MLP neurons of a small language model. Each row is named by its layer, matrix (down: output weights) and neuron, and shows model dimensions 160-223. Each number is 50 + 10 x the weight over its row's rms, rounded and kept within 0 to 99. A neuron's up and down rows have the sign that makes its largest values positive.
Before each neuron's rows, "fires before" lists the tokens most often just after its 100 highest values on Wikipedia text that the model never trained on.

fires before: " 7", " 6", "7", "\n", " 5", "13"
L7.down330:54 55 46 62 68 56 59 55 63 43 31 44 49 55 51 32 54 30 55 43 40 69 45 55 61 48 34 38 44 40 57 50 49 50 44 79 60 55 36 51 57 44 42 38 50 49 43 51 52 44 59 48 55 53 62 35 50 48 59 44 36 37 66 55

fires before: " 3", " 2", " 6", " 1", " 5", " 9"
L7.down372:46 34 66 43 40 57 42 53 63 44 45 46 42 51 42 63 49 51 39 43 70 56 33 57 44 48 52 54 42 46 46 56 54 55 54 56 48 48 60 40 42 36 43 42 57 34 45 48 35 43 45 38 58 47 67 34 46 35 50 52 63 55 67 57

fires before: " of", " for", ".", ",", " in", " at"
L7.down464:48 58 44 52 49 58 55 27 42 48 36 49 41 45 38 43 39 48 52 55 66 41 46 64 57 51 49 60 69 77 51 58 36 50 44 39 54 63 55 50 58 73 50 53 43 68 61 62 48 45 37 46 42 58 36 58 53 42 60 58 68 52 50 58

fires before: ".", ",", " and", "\n", ")"
L5.down111:51 51 49 65 58 52 45 59 63 51 64 65 62 44 63 37 36 32 52 53 54 45 32 49 61 46 49 48 69 42 40 42 61 47 57 48 57 65 52 51 41 37 51 64 41 41 73 50 53 63 47 49 59 48 39 59 37 40 46 51 48 65 62 41

fires before: "\n", " |"
L5.down157:66 66 30 33 45 49 18 41 50 42 46 50 47 50 45 35 56 41 29 49 40 42 55 37 52 39 56 43 34 37 48 53 45 65 53 44 54 59 63 35 71 37 51 50 75 39 40 33 52 53 58 52 47 43 42 63 56 69 52 42 57 62 54 58

fires before: "\n", " The", " the", " He", " It", " In"
L6.down461:43 39 30 48 41 45 57 41 39 38 39 32 57 49 48 50 46 44 55 33 47 44 43 34 52 51 61 57 59 53 46 58 62 55 34 60 30 57 53 42 54 48 64 68 33 46 52 61 33 43 59 48 58 64 48 53 52 33 52 57 58 56 36 60

fires before: "-", "\n"
L7.down499:44 50 44 29 55 58 54 41 46 53 48 53 46 54 31 58 51 34 49 44 32 45 34 42 44 64 59 74 66 62 46 43 50 50 51 44 43 50 59 50 44 48 49 37 59 39 30 46 45 42 43 56 63 63 53 56 52 32 48 46 47 56 31 48

fires before: "-", "\n", "=="
L6.down375:37 51 54 50 67 41 55 62 67 65 55 53 59 57 46 53 35 54 72 42 49 42 43 36 63 48 51 67 46 61 57 43 51 68 27 33 59 38 47 56 44 48 58 26 31 45 47 64 60 43 45 41 42 46 50 51 44 39 48 39 49 59 51 50

fires before: ",", ":", ".", "\n"
L7.down368:57 42 44 46 53 62 40 50 24 38 50 43 59 42 37 54 51 64 57 45 36 66 48 49 47 68 58 70 48 35 49 54 66 40 47 51 54 34 42 44 50 58 35 55 46 57 45 29 46 64 51 42 48 44 55 45 52 57 59 56 56 40 34 59

fires before: "\n"
L5.down476:55 48 40 47 57 60 61 38 60 45 54 33 50 68 67 36 58 36 69 56 46 53 48 55 50 46 38 40 39 47 45 69 40 54 57 44 40 63 37 43 39 51 47 58 51 49 54 50 43 35 54 51 41 54 55 42 42 56 58 57 61 60 45 32

fires before: "a", "'s", "'", "ah", "i", "A"
L7.down26:30 30 55 61 48 46 36 51 48 44 45 47 63 56 36 51 78 44 53 48 62 43 56 68 55 43 65 41 69 53 66 45 47 60 43 46 58 49 56 54 52 52 42 57 49 57 38 52 55 45 26 49 53 45 63 64 49 42 36 67 50 50 67 63

fires before: " |", ";", "th", ".", ","
L6.down491:51 30 48 43 65 53 39 36 50 42 41 35 52 60 57 63 43 70 65 48 30 40 54 61 40 49 40 52 38 53 39 54 39 76 51 56 53 31 44 56 41 64 60 56 42 50 42 64 59 52 51 58 59 68 56 44 42 46 60 55 44 38 49 46

fires before: " |", ".", "("
L5.down397:51 59 58 46 24 56 49 56 50 61 36 61 48 34 50 69 30 39 41 47 44 41 57 43 63 54 56 60 56 56 44 44 52 54 55 71 55 64 42 53 66 58 56 57 50 41 68 41 37 56 45 48 67 54 42 38 41 60 50 46 60 52 48 49

fires before: " |", "\n", "\"", ",", ")", " and"
L5.down12:49 48 44 52 33 38 39 53 62 36 30 46 33 54 45 49 46 51 39 57 38 60 56 52 43 70 37 49 55 43 58 63 40 75 36 46 46 52 71 39 41 43 35 54 21 31 44 55 47 42 54 44 45 48 37 53 56 45 67 45 55 56 31 29

fires before: ","
L7.down173:64 58 43 39 56 57 51 61 32 41 65 66 58 57 32 42 64 41 52 28 45 46 35 64 54 52 46 46 31 44 55 61 42 61 64 39 52 35 47 34 49 47 67 55 46 43 51 56 56 31 54 50 49 50 44 47 69 41 68 59 66 40 40 56

fires before: ")", "),"
L7.down471:47 43 54 39 49 55 39 48 67 43 49 45 60 57 49 51 54 34 44 54 48 24 48 42 47 37 55 46 40 43 51 46 60 62 70 58 47 56 59 49 51 56 48 47 52 43 61 42 59 68 49 71 50 36 61 64 38 39 58 52 49 42 35 62

fires before: "),", ")", ","
L5.down137:44 56 75 31 37 41 57 36 48 32 75 51 54 60 51 32 51 46 75 43 44 40 40 68 54 44 33 52 39 54 47 63 38 49 39 55 39 69 58 61 34 57 51 49 28 57 50 63 60 54 57 59 41 43 48 28 56 47 70 62 40 44 54 47

fires before: ",", " |", "."
L5.down433:47 39 57 60 43 62 57 47 61 49 55 50 53 41 48 55 71 70 50 52 54 51 39 48 50 51 37 40 39 52 42 32 33 71 36 65 45 49 60 60 33 42 28 44 56 21 45 65 55 46 47 55 34 49 50 49 55 47 60 60 38 43 36 47

fires before: " |", ":", "(", "s"
L7.down503:45 35 49 61 37 45 57 47 65 64 51 49 64 52 42 41 40 62 56 24 58 34 59 44 62 51 43 59 53 58 49 60 41 51 40 57 55 44 37 46 55 50 55 42 48 36 39 56 49 45 53 46 42 51 56 60 54 45 56 61 33 46 20 39

fires before: "|", "|---|---|---|---|---|---|", "|---|---|---|---|---|", "|---|---|---|---|", "|---|---|---|---|---|---|---|---|---|"
L5.down508:48 49 47 60 52 48 62 42 49 47 36 55 65 41 50 62 56 40 43 55 43 49 51 53 64 57 54 35 55 58 41 40 49 65 55 56 42 60 66 49 58 50 47 73 65 64 46 46 69 47 48 59 42 35 53 55 43 52 56 45 34 54 54 65

fires before: " |"
L6.down629:46 47 52 70 63 54 59 68 41 63 53 44 42 52 42 52 50 51 34 46 53 61 30 46 53 43 45 37 69 56 52 51 51 42 44 37 57 69 37 32 60 50 47 49 40 56 53 36 59 73 37 63 37 43 59 52 41 63 58 27 48 53 47 40

fires before: " States", " of", ".", " Kingdom"
L6.down172:47 45 55 52 54 60 44 57 50 58 47 53 30 35 61 58 47 55 57 49 57 32 65 65 52 49 30 46 55 40 41 50 42 74 40 42 57 61 37 55 52 57 50 58 47 59 54 62 40 58 56 64 57 28 69 53 48 28 53 55 48 43 44 30

fires before: "\n", " The", " It", " In"
L6.down190:52 44 53 42 49 52 63 43 58 52 51 48 57 54 46 32 54 58 54 41 46 57 39 56 45 57 56 44 41 39 71 50 48 48 55 39 55 48 32 47 45 56 54 52 42 41 54 58 51 49 57 69 58 72 49 55 60 51 43 35 47 27 28 31

fires before: "\n", ",", ".", " |", " with"
L5.down209:33 50 56 58 30 57 50 54 58 38 64 57 36 45 50 47 53 35 65 35 33 53 52 34 48 61 49 56 43 56 35 60 49 39 65 53 59 57 52 47 58 49 44 55 49 32 55 61 59 56 33 53 39 45 65 57 28 62 46 53 48 49 53 72

fires before: " |", ".", ";", "%", " ", "/"
L7.down494:43 38 55 50 53 43 54 64 45 43 58 33 63 47 56 56 59 42 52 49 59 52 35 54 71 52 48 43 52 26 39 61 34 56 39 37 62 69 48 49 56 56 52 52 37 58 53 51 52 48 21 37 61 51 53 42 37 45 67 49 54 57 53 44

fires before: " |"
L5.down592:35 65 45 54 48 57 52 55 47 47 44 58 70 58 49 57 56 50 49 79 56 54 59 58 49 28 65 39 39 48 49 61 40 61 39 48 48 38 42 53 62 33 45 65 32 42 51 38 50 48 37 47 46 53 68 40 49 33 53 48 56 44 57 67

fires before: " |", "–", " (", "-", ")", "==="
L6.down121:43 38 47 44 49 55 55 40 48 58 45 49 56 45 60 49 37 54 39 51 44 76 44 53 64 52 45 56 68 83 53 72 32 62 48 59 59 47 57 42 45 50 33 53 56 57 50 49 58 52 56 55 63 44 58 52 46 51 52 58 40 45 67 39

fires before: "-"
L7.down573:45 74 56 33 42 57 38 55 49 56 40 48 46 49 55 38 54 38 33 61 43 50 53 53 56 55 79 43 71 60 67 57 63 43 62 58 33 45 50 47 54 70 24 44 50 51 79 43 59 48 46 41 43 46 35 47 52 47 50 52 35 48 51 46

fires before: "\n", ".", " of", " |", ","
L7.down80:58 52 57 61 53 50 55 42 68 43 56 54 53 53 47 33 37 56 55 58 64 55 57 57 55 52 59 46 58 47 41 48 38 56 51 68 55 55 60 56 64 45 39 42 60 39 31 49 53 36 44 65 37 65 65 36 51 39 59 57 52 63 38 41

fires before: "|", "|---|---|", "\n", "|---|---|---|"
L6.down391:61 51 56 43 50 42 48 44 64 34 55 45 58 63 59 43 50 48 28 45 43 52 43 59 46 46 47 34 36 42 31 56 50 47 43 51 49 54 56 45 58 44 57 57 37 47 45 38 57 53 51 62 41 63 62 48 59 50 40 45 35 56 40 45

fires before: " |", " of", ":"
L6.down49:65 45 47 60 34 21 35 42 47 49 53 66 58 47 58 59 57 68 49 46 68 55 52 53 60 41 47 46 69 58 37 44 54 56 62 66 50 52 57 48 46 48 47 53 45 69 54 43 42 53 57 53 52 44 61 51 39 53 63 48 53 61 35 42

fires before: "–", "-", " -"
L7.down426:37 37 45 53 46 51 53 40 46 54 55 62 54 39 53 53 45 62 63 57 60 48 33 57 74 31 49 59 46 57 54 31 59 32 54 62 67 47 55 41 53 46 60 40 43 60 53 62 44 53 55 63 58 37 69 58 49 38 34 36 41 43 45 45

fires before: ".", ",", " of", " and", " at", " in"
L5.down497:64 47 40 54 40 47 56 52 73 47 54 54 42 44 58 50 32 58 26 36 33 44 33 50 49 67 47 55 38 43 60 40 50 43 47 60 25 55 44 49 52 47 41 53 39 49 57 60 38 52 58 56 43 56 39 53 44 56 55 52 65 40 73 34

fires before: " 8", " 2", " 4", "8", "4", "2"
L7.down48:42 28 34 68 48 46 51 40 36 56 57 49 49 42 61 51 54 52 41 44 49 53 59 44 43 42 56 51 56 48 43 59 60 54 43 41 46 49 63 54 54 67 49 62 38 50 35 36 71 41 48 54 26 55 47 57 65 52 65 51 45 50 50 58

fires before: ","
L7.down323:38 57 63 45 56 56 55 59 50 46 66 46 51 36 41 28 47 39 51 49 49 47 41 32 59 45 49 52 52 44 43 52 59 60 61 60 45 46 72 50 47 53 32 49 42 50 34 40 72 54 48 32 45 50 36 64 44 45 62 46 56 39 49 57

fires before: "|", "|---|---|---|---|---|", "|---|---|---|---|---|---|", "|---|---|---|---|", " |"
L5.down31:59 44 55 57 52 44 47 47 47 47 68 54 42 59 48 51 46 49 26 61 55 63 46 72 40 50 69 51 67 46 41 44 53 48 50 48 47 59 52 52 56 52 37 49 35 60 42 51 69 50 47 43 65 36 53 41 58 51 60 63 43 52 63 60

fires before: "\n", "-", "===", "The"
L6.down568:57 65 47 31 40 45 58 72 64 43 49 41 56 65 43 51 63 55 47 64 47 60 62 49 54 43 48 53 54 61 58 56 52 50 53 61 57 53 41 66 41 54 58 57 64 48 45 47 36 60 41 42 61 47 57 31 51 44 44 33 59 52 34 39

fires before: ",", ".", " States", " and"
L5.down612:51 49 50 48 54 72 56 62 34 33 30 63 40 48 39 55 41 40 62 29 48 49 50 62 37 35 39 47 40 45 51 29 43 50 50 53 64 49 35 54 33 62 51 43 60 58 42 40 42 42 61 54 60 50 57 49 47 59 61 41 47 52 59 63

fires before: " |", "\n", "."
L5.down277:50 41 62 56 31 41 37 50 39 41 50 74 54 36 45 47 43 49 48 51 39 53 51 45 48 57 74 39 39 54 60 49 35 39 47 64 62 52 49 36 55 54 40 31 27 30 66 49 41 36 35 64 60 70 64 53 44 53 59 44 48 63 51 58

fires before: " 0", " 1", " 2", " 3", " X"
L6.down314:47 42 45 58 42 43 44 58 41 45 57 38 32 23 44 46 59 44 40 36 65 59 41 64 60 53 60 45 43 32 47 44 53 40 55 72 41 64 45 34 38 59 46 52 46 51 56 42 48 50 42 59 65 54 53 42 44 63 42 44 50 50 41 52

fires before: " of", ",", " to", "."
L5.down109:70 41 63 55 38 45 51 70 57 37 61 40 43 54 52 60 53 56 53 53 49 53 55 47 60 73 47 67 50 32 51 35 57 42 53 55 51 45 53 48 64 55 57 45 21 50 60 50 40 50 41 53 30 64 58 34 26 61 54 47 54 48 59 47

fires before: " of", " to", " for", " and", ",", " in"
L5.down115:37 65 51 56 56 38 48 63 52 48 49 64 61 62 64 48 49 59 42 57 45 50 69 67 46 53 53 46 44 49 52 42 35 42 32 47 48 51 49 60 71 45 40 37 48 61 55 51 14 45 42 47 46 32 53 46 50 37 39 37 48 63 44 39

fires before: ":", "The", "==="
L6.down563:54 39 65 63 36 50 27 53 39 68 52 46 50 40 52 42 57 65 53 52 46 49 77 63 38 62 70 57 51 32 56 53 35 55 56 40 52 48 43 40 45 58 49 59 48 44 33 39 58 57 56 50 55 43 37 47 40 56 47 43 56 52 36 51

fires before: "|", "\n"
L7.down350:56 63 43 56 56 50 50 48 59 33 47 46 52 47 57 40 35 55 38 43 51 66 33 52 60 52 47 48 47 31 49 39 31 55 62 37 34 50 55 54 59 40 41 66 59 39 63 51 60 44 48 55 58 49 41 62 47 55 29 33 46 42 52 39

fires before: ":", " of", " |"
L7.down284:40 45 45 65 54 57 40 40 55 42 41 52 46 48 64 45 35 44 51 51 56 41 67 52 36 46 41 42 71 35 40 31 33 56 43 52 61 41 40 56 50 39 63 75 37 67 51 40 54 49 55 48 71 61 42 62 47 67 34 56 50 48 35 54

fires before: " |", " medal"
L7.down421:54 38 60 37 48 61 66 62 39 61 48 47 46 53 50 51 50 64 40 39 61 41 68 57 43 59 67 39 41 47 54 53 51 50 53 39 39 46 63 40 53 67 48 53 32 51 49 29 48 48 52 65 81 48 38 56 58 53 66 44 40 51 42 41

fires before: " of", " as", " to", ","
L5.down358:44 65 42 47 43 22 43 49 70 42 55 45 64 49 42 47 49 54 39 51 64 41 63 25 47 54 56 61 50 40 43 62 51 52 37 45 43 71 42 50 41 64 53 64 70 62 40 32 69 61 45 63 41 52 48 43 52 47 61 43 48 52 55 51

fires before: " of", "\n", ")", " and", " (", ","
L7.down603:53 53 62 56 65 43 32 60 66 40 54 65 55 58 29 56 34 44 66 48 56 53 53 67 64 58 45 45 63 44 42 44 60 42 53 41 51 60 52 63 49 39 36 47 26 67 63 57 38 40 50 48 58 55 43 57 45 35 57 38 47 60 59 56

fires before: " Cass", " Nep", "\n", "M", " March", ":"
L7.down189:43 39 53 56 48 53 51 39 62 51 43 65 57 38 58 71 55 76 66 56 46 66 48 55 53 37 50 58 57 43 46 41 69 51 53 38 41 46 53 41 60 40 46 62 43 49 57 47 59 51 44 54 63 58 63 44 67 46 50 55 38 54 62 27

fires before: " |"
L7.down121:59 28 36 44 43 54 48 63 43 70 38 56 73 53 47 46 47 41 52 51 49 54 49 47 50 48 55 47 61 52 58 43 59 47 48 42 41 37 42 55 51 53 51 53 51 64 62 52 60 53 74 57 62 64 53 42 49 39 62 35 42 46 45 43

fires before: "is", " of", "as", " On", "ais", "ing"
L7.down108:52 46 40 51 56 40 54 35 62 53 52 59 46 46 67 53 43 37 44 35 62 45 54 49 64 38 42 44 49 47 26 72 64 44 62 71 49 66 43 55 62 63 52 57 53 51 55 54 48 35 40 65 63 53 62 55 29 58 44 57 30 42 58 57

fires before: " 5", "|", " 4", " 2", " 3", "|---|---|"
L5.down210:70 37 41 52 66 51 55 47 51 45 28 63 53 35 76 65 44 46 43 39 38 55 41 26 49 60 67 57 56 61 43 40 59 50 32 42 40 44 44 56 53 61 49 42 43 44 60 51 59 53 52 50 50 52 46 53 44 64 43 36 47 49 56 41

fires before: " |", ","
L7.down639:65 55 49 27 34 47 51 67 42 59 62 58 36 49 55 51 46 72 47 54 59 41 52 52 52 53 51 56 37 58 58 41 31 49 69 45 48 40 61 54 43 53 59 51 32 36 55 57 48 55 41 64 47 43 40 40 53 59 51 44 36 43 43 42

fires before: ":", " 4"
L6.down23:50 67 51 61 38 52 37 45 52 49 53 36 52 37 70 42 51 57 36 54 64 57 78 65 51 60 58 59 53 45 31 46 34 42 44 58 48 38 46 50 41 44 52 61 47 46 52 37 60 32 37 41 61 55 56 49 50 57 49 49 39 53 39 56

fires before: "\n", ",", " (", " |", "."
L5.down521:42 42 64 72 43 54 43 63 34 41 53 57 51 51 48 50 51 74 53 33 37 41 48 47 31 45 28 53 47 60 60 54 54 57 48 70 54 43 47 47 54 44 30 33 26 40 36 51 64 43 43 57 54 61 51 64 49 62 42 40 52 69 71 40

fires before: "\n", "-", " ", " |"
L6.down115:46 44 57 73 49 58 40 70 49 55 34 58 56 53 50 49 33 49 52 54 47 49 56 39 36 51 61 53 65 43 47 39 53 40 64 37 44 57 61 56 45 46 44 45 43 57 47 33 57 40 59 44 64 62 64 37 53 42 32 44 61 41 49 51

fires before: ",", "st", " |", ";", "nd", " not"
L7.down142:55 41 59 47 33 59 34 57 46 47 47 59 45 46 46 63 47 47 53 52 53 43 50 69 54 60 57 34 42 60 35 58 66 49 79 51 44 24 51 45 42 64 35 45 43 71 41 49 57 54 41 54 54 42 54 29 49 75 48 47 50 48 43 49

fires before: " 2", " 9", "2", "od", " 5"
L7.down344:55 54 24 42 42 47 34 60 52 49 43 55 39 51 49 51 46 60 68 51 47 50 58 56 62 42 48 60 43 57 68 49 56 49 57 70 51 51 60 47 59 75 52 56 31 51 31 48 40 55 58 63 44 55 44 59 45 55 64 48 61 39 58 60

fires before: " |"
L5.down280:31 53 37 60 48 31 42 46 60 39 57 64 43 50 50 49 51 75 52 52 48 41 50 53 28 35 30 40 62 50 63 39 61 60 69 49 42 57 60 42 63 54 54 38 40 44 43 57 45 66 72 70 60 38 45 25 51 51 49 52 60 44 45 67

fires before: " of", " and", ","
L5.down15:39 40 44 45 51 50 40 48 39 60 51 55 51 37 54 37 53 41 42 48 72 45 57 55 48 31 55 51 82 44 56 59 44 50 37 50 45 43 49 65 54 68 41 47 57 54 54 44 47 64 37 45 54 41 49 53 51 47 56 60 52 43 48 35

fires before: " to", "ed", " for", "."
L7.down621:51 46 44 52 45 54 36 60 64 58 55 58 23 70 30 37 35 42 51 52 41 61 57 48 55 31 59 49 51 41 38 48 54 65 65 58 64 49 64 56 51 48 27 36 47 72 58 73 31 59 43 58 55 56 47 59 35 52 56 54 60 44 63 56

fires before: ".", ".,"
L6.down184:37 66 49 53 49 60 46 63 45 55 50 64 38 56 66 54 58 39 27 51 67 52 62 57 64 58 53 69 42 54 49 54 52 66 59 55 47 38 37 61 59 57 42 35 55 40 57 71 40 54 63 61 56 47 51 62 43 43 55 45 50 57 38 34

fires before: "=", "\n", "-"
L5.down43:49 49 37 42 63 60 42 48 50 60 54 47 53 38 54 61 34 39 55 44 41 32 42 64 51 56 43 50 31 41 42 51 51 45 40 59 45 38 50 45 50 35 40 48 56 58 49 52 37 50 26 37 62 54 73 51 52 51 51 58 54 46 40 54

fires before: " |", "\n", " –", " -", " ("
L6.down422:46 25 52 53 47 57 55 52 48 55 48 41 50 53 28 55 30 62 51 44 51 62 66 52 60 58 45 60 65 50 59 29 40 46 41 40 42 48 50 37 63 48 50 38 32 58 54 57 43 62 56 39 45 51 54 44 60 47 40 49 43 56 44 46

fires before: " ", " 1", " 4", "\n"
L6.down74:52 43 47 44 35 35 50 51 55 47 46 51 44 55 52 49 43 37 50 56 25 45 42 38 66 71 43 76 46 35 68 40 53 36 53 50 39 55 44 60 64 36 55 61 54 55 61 48 41 47 57 45 59 60 58 58 51 44 62 57 35 53 62 44